Weights of a small GPT-style language model, trained from scratch on English Wikipedia: RMSNorm before each block, 12221 steps.
MLP neurons of a small language model. Each row is named by its layer, matrix (gate and up: input weights) and neuron, and shows model dimensions 0-95. Each number is 50 + 10 x the weight over its row's rms, rounded and kept within 0 to 99. A neuron's up and down rows have the sign that makes its largest values positive.
After each neuron's rows, "fires in" lists the words (lower case) most often at its 100 highest values on Wikipedia text that the model never trained on.

L3.gate661:52 42 47 56 57 30 68 58 44 39 57 53 52 38 50 50 43 57 37 58 37 53 74 54 47 61 49 49 61 56 48 61 54 51 59 42 50 49 56 56 48 49 26 49 49 47 49 51 52 49 59 43 30 41 39 52 36 55 57 52 32 54 60 55 46 34 37 58 47 56 33 55 45 67 51 53 45 60 44 41 51 51 35 65 43 46 28 43 53 39 47 33 43 69 41 70
L3.up661:50 45 67 63 56 55 50 25 51 40 38 60 52 52 69 27 57 68 58 55 40 53 49 45 67 53 64 42 56 56 44 43 55 40 39 50 53 51 36 61 58 67 61 60 46 42 53 48 54 52 36 39 70 55 40 57 33 51 50 32 43 44 50 64 41 40 57 54 41 49 59 39 47 72 60 39 45 63 41 50 45 53 33 65 51 57 57 33 51 50 36 51 58 63 59 32
fires in: "in", "of", "on"

L3.gate183:43 48 50 82 60 41 55 46 51 40 50 55 36 45 43 55 45 59 60 50 48 41 53 50 45 47 41 54 36 41 60 53 48 43 46 39 52 44 63 39 57 57 48 44 42 55 44 38 51 43 52 57 51 62 62 41 54 48 52 40 74 22 45 41 38 42 46 37 39 46 46 57 53 44 56 49 46 43 38 59 68 54 66 48 49 23 67 48 36 48 56 48 55 40 51 33
L3.up183:43 57 64 50 53 43 58 37 43 56 51 62 66 60 49 43 45 43 59 29 71 30 47 62 59 39 54 59 50 44 46 66 51 44 66 56 65 43 51 44 55 68 71 58 44 46 48 61 43 59 63 39 31 54 32 25 42 48 54 48 43 47 52 42 51 54 50 47 55 52 70 49 53 52 42 37 38 40 30 59 58 45 43 67 48 61 52 51 36 44 55 67 53 58 62 54
fires in: "1", "year", "hold", "boxscore", "player", "one"

L3.gate606:34 45 76 38 54 46 59 53 51 39 68 64 51 47 51 27 46 56 70 53 73 57 52 51 51 55 26 54 54 69 37 50 55 34 53 38 42 46 43 55 46 49 49 49 53 51 41 46 64 50 54 49 46 50 44 59 35 43 50 51 56 52 44 57 47 41 43 49 42 47 54 56 44 61 47 61 27 48 49 59 54 59 54 46 72 38 65 51 40 58 40 49 45 39 57 65
L3.up606:42 41 67 69 83 45 46 43 46 41 61 62 42 42 49 51 51 52 55 46 68 55 60 31 33 48 47 57 48 60 35 32 53 55 51 36 26 59 41 57 41 38 59 63 38 45 45 49 51 51 61 43 42 45 28 34 38 52 46 61 45 57 51 59 36 51 50 65 51 50 61 68 42 61 53 53 35 53 65 71 43 49 54 55 38 64 55 56 44 51 38 42 72 56 65 57
fires in: "february", "december", "october", "on", "november"

L3.gate252:69 49 45 37 50 38 62 58 47 44 45 36 56 58 44 58 38 40 32 35 55 64 28 57 52 37 47 38 48 43 53 46 57 30 47 46 61 65 46 47 39 55 59 37 55 30 50 67 56 41 46 39 47 56 50 31 32 54 39 48 37 44 53 52 54 60 52 64 45 39 52 61 65 56 77 59 63 21 57 56 33 47 42 64 69 35 50 47 67 44 46 50 39 48 57 37
L3.up252:55 65 47 46 37 53 43 40 37 28 48 50 62 37 68 53 66 44 44 55 47 48 40 53 39 51 40 60 51 63 56 59 49 48 50 53 65 44 51 55 43 65 45 47 46 49 68 36 26 34 42 40 50 45 53 55 49 45 56 45 70 56 44 57 49 40 54 40 65 57 57 53 47 42 56 53 42 37 59 47 60 72 53 41 53 64 49 47 40 54 43 22 44 54 46 47
fires in: "began", "started", "for", "continued", "species"

L3.gate213:55 51 60 59 45 49 51 33 72 56 60 40 38 41 65 49 57 59 44 72 31 36 58 44 46 49 63 51 61 72 47 56 66 42 59 48 55 53 48 55 56 42 47 44 42 55 59 32 28 49 65 28 45 63 61 70 55 51 42 53 53 39 53 64 50 55 51 46 65 36 50 42 59 70 54 45 47 36 38 48 44 54 68 54 58 50 42 69 38 39 58 69 29 30 45 46
L3.up213:58 37 45 51 42 54 56 54 52 53 45 41 56 46 28 51 44 39 28 47 51 45 42 62 28 48 35 40 37 36 30 71 63 36 66 34 52 53 44 48 43 64 48 60 46 55 55 45 58 52 39 35 41 65 48 36 43 67 50 56 50 65 51 59 39 49 42 62 61 63 57 57 41 59 64 39 41 63 38 45 46 58 43 52 46 44 49 42 60 41 31 49 36 48 45 49
fires in: "that", "of", "completing"

L3.gate276:65 41 61 60 55 53 73 63 50 48 49 38 36 41 58 45 63 59 49 40 40 43 57 49 58 35 48 33 69 67 67 39 52 51 52 31 42 58 44 57 59 43 52 63 63 22 51 47 68 61 44 60 49 25 45 55 41 40 46 50 63 43 33 52 34 53 57 58 56 61 42 46 40 48 46 59 58 48 46 45 36 35 44 56 47 53 57 55 42 53 55 39 43 40 41 56
L3.up276:47 59 49 62 39 40 51 46 50 57 45 48 52 40 35 40 47 41 44 54 54 66 47 46 55 56 50 44 45 53 26 50 65 48 61 50 53 60 72 67 38 52 40 43 47 47 44 59 58 48 58 57 62 57 35 63 50 51 40 28 45 62 67 56 38 22 55 45 45 49 53 51 47 71 44 38 31 59 46 41 55 43 49 51 67 40 56 58 51 41 56 44 60 37 37 51
fires in: "in", "to", "by"

L3.gate787:42 58 43 59 57 51 46 59 64 70 53 58 51 49 73 70 44 54 62 47 43 67 58 52 51 52 43 42 58 50 33 41 45 46 53 39 36 43 47 64 44 47 49 39 51 24 60 37 62 63 48 42 64 54 52 54 79 53 38 46 62 43 62 69 50 60 68 57 58 56 64 58 47 35 51 66 53 52 34 52 51 47 41 59 43 42 51 35 44 41 55 50 58 53 51 44
L3.up787:64 47 36 61 39 43 45 48 45 40 36 51 58 36 48 49 59 39 50 51 40 48 34 42 60 58 63 31 53 55 65 41 54 49 45 38 60 61 32 45 56 55 43 53 43 67 52 52 52 72 55 65 64 49 30 46 39 56 32 47 47 38 39 55 55 44 37 51 63 55 55 62 59 36 67 45 53 56 58 62 54 59 46 49 65 41 31 53 36 65 38 64 52 36 51 55
fires in: "of", "days", "simeon"

L3.gate317:50 57 45 46 45 44 54 59 51 61 44 53 52 44 52 58 53 51 62 49 63 54 43 71 37 59 54 46 31 56 40 58 40 63 60 45 40 59 56 56 53 53 36 36 57 49 64 79 43 50 32 55 57 47 52 37 41 37 43 38 55 44 80 46 43 48 47 31 46 50 59 44 49 55 56 44 62 49 55 54 49 52 33 69 62 52 44 61 62 54 69 59 46 67 53 50
L3.up317:46 51 51 47 51 57 32 43 49 51 29 42 57 29 53 42 34 49 30 42 47 59 37 52 42 61 54 60 51 60 63 42 60 55 57 40 50 65 46 46 46 41 24 72 55 38 75 33 74 54 47 41 27 43 43 36 42 58 55 44 62 40 43 61 52 37 36 60 51 47 50 39 42 50 39 51 56 39 47 66 47 61 56 52 47 47 62 45 50 44 54 53 34 40 46 58
fires in: "was", "is"

L3.gate603:46 69 46 37 66 32 41 54 54 39 45 51 34 60 40 40 64 48 36 60 45 61 50 52 57 45 64 42 42 42 31 35 57 46 38 35 54 50 41 49 50 42 46 53 66 67 56 47 42 42 45 50 56 34 39 60 35 56 48 38 58 67 44 34 55 43 48 65 53 44 56 67 40 58 60 53 39 41 66 40 46 50 46 53 61 49 62 45 52 47 45 49 28 47 61 43
L3.up603:34 61 67 53 55 59 54 39 55 45 65 48 52 70 54 47 50 42 50 57 57 50 51 57 65 37 47 48 51 60 45 63 40 66 38 45 45 43 47 68 55 46 52 42 63 67 45 25 45 28 53 75 50 40 68 52 30 45 49 58 56 58 67 65 47 57 48 64 40 59 41 44 58 59 45 55 48 60 49 42 45 48 52 56 60 42 57 34 79 42 48 39 55 53 54 38
fires in: "of", "for", "species", "annapurna"

L3.gate943:45 58 30 55 52 58 42 67 44 57 63 39 59 46 50 55 46 45 32 39 48 42 68 46 41 47 45 63 58 46 58 59 45 33 54 32 47 50 68 45 37 53 42 36 38 43 56 69 59 58 35 44 61 52 38 49 50 52 60 41 51 48 62 68 38 48 37 63 61 55 66 49 27 50 55 50 65 33 47 50 57 66 32 59 45 35 64 48 42 44 62 64 41 43 53 55
L3.up943:53 66 37 37 39 43 59 54 59 41 35 57 45 40 54 58 60 59 37 60 57 42 49 46 42 50 42 34 35 47 37 66 64 48 61 41 54 47 64 56 43 43 36 57 50 54 57 47 54 55 36 53 55 49 51 55 45 40 54 51 66 53 47 43 64 42 66 46 69 48 40 64 45 68 53 39 47 38 55 35 52 62 36 41 60 52 36 23 60 56 47 54 58 50 55 71
fires in: "of"

L3.gate92:35 52 34 58 53 52 37 51 47 44 47 55 38 31 56 41 56 41 33 48 61 54 74 47 44 31 46 56 56 53 45 39 61 46 43 39 50 51 69 50 47 55 46 50 34 57 51 36 69 57 38 43 53 58 58 50 46 67 48 61 49 29 32 54 54 53 40 44 58 44 47 53 57 56 54 48 56 27 55 53 60 39 57 63 47 33 66 59 36 48 45 39 32 61 40 53
L3.up92:62 63 55 50 61 50 51 52 48 57 71 48 48 41 45 67 55 54 72 20 41 45 60 58 45 54 55 47 68 46 62 52 47 41 36 60 53 55 42 51 53 52 43 49 45 51 55 46 42 69 55 65 47 48 56 36 34 55 57 42 40 41 51 67 42 47 44 62 45 48 48 47 42 43 45 68 56 37 62 61 62 58 49 59 48 47 50 49 64 47 42 51 56 49 56 52
fires in: "while", "as", "when", "after", "like", "began"

L3.gate511:60 61 50 35 72 50 50 50 68 45 40 54 51 51 63 40 57 50 56 38 34 71 59 27 44 57 40 43 37 50 51 40 36 52 69 41 53 65 56 30 53 60 42 59 60 49 47 74 54 44 54 58 37 40 62 43 49 63 63 56 59 61 27 50 45 40 47 55 49 47 64 50 64 39 50 53 61 62 51 56 59 33 54 50 51 58 54 48 52 57 50 42 75 46 47 66
L3.up511:54 56 54 54 54 61 40 57 65 53 51 59 33 52 45 64 62 68 65 44 31 58 57 42 56 70 47 58 45 58 46 55 49 61 54 48 55 58 51 54 47 53 38 39 50 47 48 64 24 34 57 53 37 36 71 65 37 57 52 66 67 55 28 63 30 44 55 52 57 49 75 60 44 61 63 49 61 48 55 73 48 36 53 58 38 49 52 32 53 55 43 58 50 57 43 47
fires in: "on", "at", "of"

L3.gate910:48 42 54 69 59 57 39 45 62 50 58 43 47 54 54 36 43 46 45 46 49 42 56 49 52 42 47 53 59 48 59 54 48 55 65 44 59 52 46 70 40 42 65 31 47 40 49 49 50 62 49 52 64 43 42 53 58 40 57 37 38 58 59 44 42 59 49 72 74 63 53 55 40 42 56 70 50 51 76 37 41 44 60 49 27 56 34 43 43 62 73 47 44 37 42 58
L3.up910:44 43 52 33 69 56 49 62 48 48 36 73 36 42 56 51 57 47 65 39 69 39 47 58 37 40 49 50 51 34 43 70 42 59 55 45 52 44 55 41 58 51 53 49 44 69 32 65 67 60 63 52 41 37 63 74 58 53 56 34 38 53 38 44 38 40 59 55 50 64 52 46 37 39 60 62 70 47 62 47 51 55 48 52 39 48 40 44 66 49 64 60 54 45 39 51
fires in: "on", "for", "to", "against", "employs"

L3.gate181:71 52 56 34 39 42 51 57 43 59 55 55 53 45 46 52 21 63 48 48 42 47 46 55 39 60 46 53 58 35 35 61 40 40 38 41 50 49 37 25 42 43 61 61 54 63 56 44 64 43 36 60 43 47 48 57 28 57 46 48 54 48 59 59 37 33 52 43 62 60 66 51 42 55 35 49 63 53 43 51 46 30 37 71 54 46 63 44 67 61 54 61 54 43 62 52
L3.up181:49 63 59 63 64 61 46 35 64 34 68 49 59 56 62 46 55 69 44 39 46 44 31 52 50 45 42 39 70 49 54 58 52 60 60 32 41 50 62 57 63 42 52 56 46 27 51 49 32 42 53 73 46 49 55 50 46 37 71 56 60 62 42 60 56 57 47 49 72 56 45 70 66 43 47 56 60 56 47 46 42 38 60 68 56 47 56 27 56 50 39 39 39 29 54 48
fires in: "of", "from"

L3.gate829:31 56 65 52 30 56 50 55 44 52 44 58 60 46 42 74 26 42 63 36 56 49 58 48 32 43 45 58 48 43 38 59 37 44 47 50 42 64 55 40 57 66 44 59 70 59 55 53 48 44 47 48 52 48 47 63 50 44 22 47 49 51 60 60 47 56 44 33 58 36 49 47 46 51 62 35 65 53 62 26 46 55 61 41 69 39 67 59 48 57 52 48 42 38 53 56
L3.up829:51 45 42 62 49 36 57 57 60 44 42 59 67 40 54 48 52 57 57 43 65 37 43 42 36 52 45 41 48 42 38 36 55 42 23 55 43 58 59 61 39 52 33 61 55 39 40 61 46 81 50 50 52 70 54 54 37 49 35 56 35 45 56 48 49 52 38 40 64 44 41 37 59 40 49 45 59 48 59 33 28 40 49 73 50 46 57 54 50 66 46 50 60 41 41 47
fires in: "to", "would", "did", "for", "does"

L3.gate231:36 45 40 37 55 43 37 52 39 31 52 53 62 43 65 68 57 50 51 58 59 52 40 48 65 43 56 54 38 41 48 32 52 38 57 53 67 31 52 38 36 46 40 54 50 45 45 44 41 62 49 23 50 57 34 34 76 50 36 51 48 50 42 58 63 55 52 49 54 48 59 53 43 47 31 54 54 53 38 47 50 61 64 54 38 38 70 48 54 46 44 34 53 65 42 60
L3.up231:43 44 48 54 67 47 39 42 45 53 37 68 65 41 63 46 48 38 53 42 48 54 41 53 42 46 62 51 28 54 47 32 68 58 42 41 53 31 40 38 62 45 65 51 42 63 44 42 44 54 52 56 40 62 60 48 45 41 45 38 56 52 47 49 49 53 35 51 47 53 45 48 40 59 50 50 43 30 59 51 49 61 57 65 30 58 46 45 46 68 65 49 56 39 38 61
fires in: "of", "clay", "plesiops"

L3.gate60:38 60 66 44 57 54 36 60 68 52 38 58 31 40 43 40 59 49 47 45 44 60 52 56 46 66 49 34 66 56 57 63 51 47 45 66 66 39 44 38 68 46 59 48 49 59 66 54 54 46 49 37 57 46 45 77 38 62 62 52 68 53 48 63 44 50 52 60 61 46 63 76 51 48 58 43 66 38 35 47 36 38 30 56 39 41 42 70 42 44 54 45 27 61 42 60
L3.up60:48 46 66 49 42 45 43 66 45 30 52 46 63 46 50 46 43 63 45 49 52 70 39 58 39 51 74 39 55 72 63 41 47 56 54 50 64 52 62 46 50 42 50 45 48 47 46 48 62 53 54 52 56 58 53 50 56 43 62 59 39 72 37 47 60 38 48 53 47 44 66 51 61 43 47 46 39 57 42 37 51 34 38 32 55 64 49 73 52 60 63 51 37 55 48 47
fires in: "for", "with", "of", "from"

L3.gate264:54 76 42 71 41 42 45 35 77 34 43 53 55 48 52 48 48 55 56 18 52 42 58 39 38 60 33 34 42 33 36 59 56 49 52 27 63 46 54 50 65 47 46 52 65 61 58 52 76 46 57 45 59 26 51 50 49 46 35 39 49 56 50 52 56 37 49 56 54 50 37 52 52 49 47 74 50 38 68 68 41 40 52 49 61 30 39 54 61 54 44 55 39 49 37 46
L3.up264:36 34 38 61 54 58 55 43 63 56 48 57 53 41 52 52 65 42 45 59 57 33 28 55 36 25 46 70 47 50 47 45 45 45 44 39 59 42 53 71 49 54 57 42 57 42 59 47 42 54 50 44 54 67 51 51 56 49 43 44 42 55 49 73 58 63 54 42 66 67 52 60 49 58 39 51 60 55 66 44 42 51 55 55 65 35 46 45 79 61 60 24 49 46 59 49
fires in: "had", "of"

L3.gate721:55 42 44 44 59 53 74 54 46 48 50 75 47 47 42 51 49 43 43 38 60 47 48 54 48 62 55 52 46 57 40 68 46 57 58 36 53 46 38 55 50 52 52 54 41 55 49 45 60 50 61 53 46 61 47 44 43 58 37 57 50 33 61 44 51 53 60 43 61 57 57 37 58 62 48 44 65 40 47 45 53 51 55 56 52 48 37 43 61 38 62 43 40 67 29 70
L3.up721:38 58 56 42 46 66 49 43 53 57 53 77 41 49 52 43 59 44 57 45 53 43 48 38 67 56 48 56 51 44 38 63 44 76 37 50 53 59 40 33 47 48 45 39 28 42 44 34 56 40 54 45 48 36 40 41 38 56 54 51 47 40 37 33 69 59 56 73 52 70 56 45 33 53 51 47 63 38 55 56 55 52 71 41 47 55 47 60 45 43 53 42 59 53 55 43
fires in: "be", "been", "was", "as", "from", "became"

L3.gate567:38 55 71 49 55 59 40 49 69 40 48 40 54 37 54 45 67 52 50 52 55 48 42 64 62 52 44 44 58 48 35 48 56 61 51 26 67 43 52 59 70 50 60 42 54 51 58 46 34 63 54 45 69 45 68 48 51 51 61 49 40 44 55 62 41 33 34 48 57 40 71 37 43 62 41 47 48 35 45 70 44 50 47 43 29 43 27 43 55 55 50 48 40 48 45 57
L3.up567:45 58 53 37 59 68 41 55 50 30 33 26 62 42 54 45 56 42 51 55 74 60 60 48 59 41 67 55 57 50 47 66 44 43 50 48 44 30 46 43 63 52 44 46 38 50 59 35 63 50 47 47 68 41 54 38 63 51 66 60 57 53 41 48 67 60 31 60 35 56 43 50 43 23 28 48 44 51 34 41 45 50 60 53 41 63 43 44 41 47 48 51 48 36 52 56
fires in: "born"

L3.gate589:64 60 61 46 47 50 33 53 56 52 41 61 51 61 49 60 49 58 54 39 40 57 44 59 34 59 35 56 66 62 34 32 56 51 61 38 73 49 70 60 61 45 49 44 38 45 32 44 49 50 37 57 54 49 41 59 51 44 33 46 60 36 41 64 31 61 39 73 67 47 68 66 54 44 38 34 45 60 65 62 38 56 45 53 62 49 64 49 53 41 63 43 38 61 44 45
L3.up589:55 42 22 35 49 68 59 61 38 52 54 42 40 53 55 38 56 44 47 29 54 48 44 51 59 44 55 44 43 43 64 53 47 49 57 59 63 48 42 52 43 53 51 47 45 47 47 50 58 43 56 49 53 30 45 47 23 56 69 45 48 42 57 60 35 43 46 61 26 51 46 57 48 62 53 48 62 42 47 77 47 62 37 58 59 53 52 53 59 46 65 38 44 39 41 69
fires in: "at"

L3.gate468:55 58 27 58 59 53 43 67 31 29 49 40 34 35 40 47 39 53 39 27 46 32 45 56 57 63 36 56 60 43 60 58 45 55 54 42 56 54 40 33 22 60 57 47 48 51 52 55 67 61 54 56 53 41 48 42 55 43 60 48 36 45 43 35 45 37 43 46 38 35 52 45 53 65 54 46 56 50 67 52 43 49 40 63 44 45 40 48 68 48 55 62 64 41 31 47
L3.up468:47 70 59 45 56 56 49 58 45 26 59 37 57 40 67 34 64 55 62 45 38 43 45 57 34 36 49 53 55 40 45 53 35 59 49 32 56 56 37 51 49 56 40 61 58 68 46 60 53 59 74 41 43 59 42 33 52 47 57 61 48 36 46 47 32 50 43 55 42 64 56 39 48 49 56 36 48 72 56 55 48 35 40 45 61 56 38 46 52 48 62 55 65 43 58 43
fires in: "born", "on", "off", "february"

L3.gate228:55 65 52 60 59 46 56 45 43 46 54 58 54 33 41 60 44 44 49 31 49 43 48 58 57 56 49 58 33 68 34 52 64 64 50 48 55 43 35 66 47 62 45 70 56 37 53 60 73 61 67 36 48 54 44 33 55 34 57 60 43 61 53 56 49 35 51 46 63 59 40 61 48 44 57 49 52 59 76 67 70 56 40 47 66 58 64 50 48 61 59 68 43 45 44 55
L3.up228:41 68 50 46 44 41 38 59 39 55 70 56 50 54 61 66 43 52 65 51 39 37 57 58 53 46 55 36 67 62 54 46 49 52 43 63 65 30 29 59 43 70 44 60 54 32 44 65 57 47 58 42 63 61 42 34 58 46 42 48 69 46 50 42 41 45 57 51 47 53 58 48 50 47 57 40 63 56 60 52 46 59 62 28 58 45 67 60 62 60 49 64 56 38 31 62
fires in: "to", "would", "will", "must"

L3.gate535:36 65 36 41 24 51 55 48 52 53 52 54 42 45 41 65 53 43 40 53 53 57 35 48 72 61 46 54 51 56 47 45 58 33 59 60 55 60 39 43 63 38 54 65 51 42 53 53 55 63 44 36 47 45 62 49 66 38 40 46 48 36 48 53 54 37 70 63 60 43 53 48 37 54 48 62 49 43 55 37 46 62 57 50 36 15 56 51 39 54 61 56 40 42 56 51
L3.up535:53 62 43 27 56 53 47 57 63 34 64 54 54 61 43 46 41 50 23 53 51 41 52 51 49 48 65 63 52 58 57 57 49 57 50 49 59 41 34 39 73 30 45 49 53 44 57 50 59 52 55 47 42 35 30 56 51 49 54 48 41 32 54 41 60 41 44 67 49 43 29 50 69 57 48 47 53 48 38 48 41 38 30 53 44 52 48 52 52 60 53 35 46 69 50 65
fires in: "of"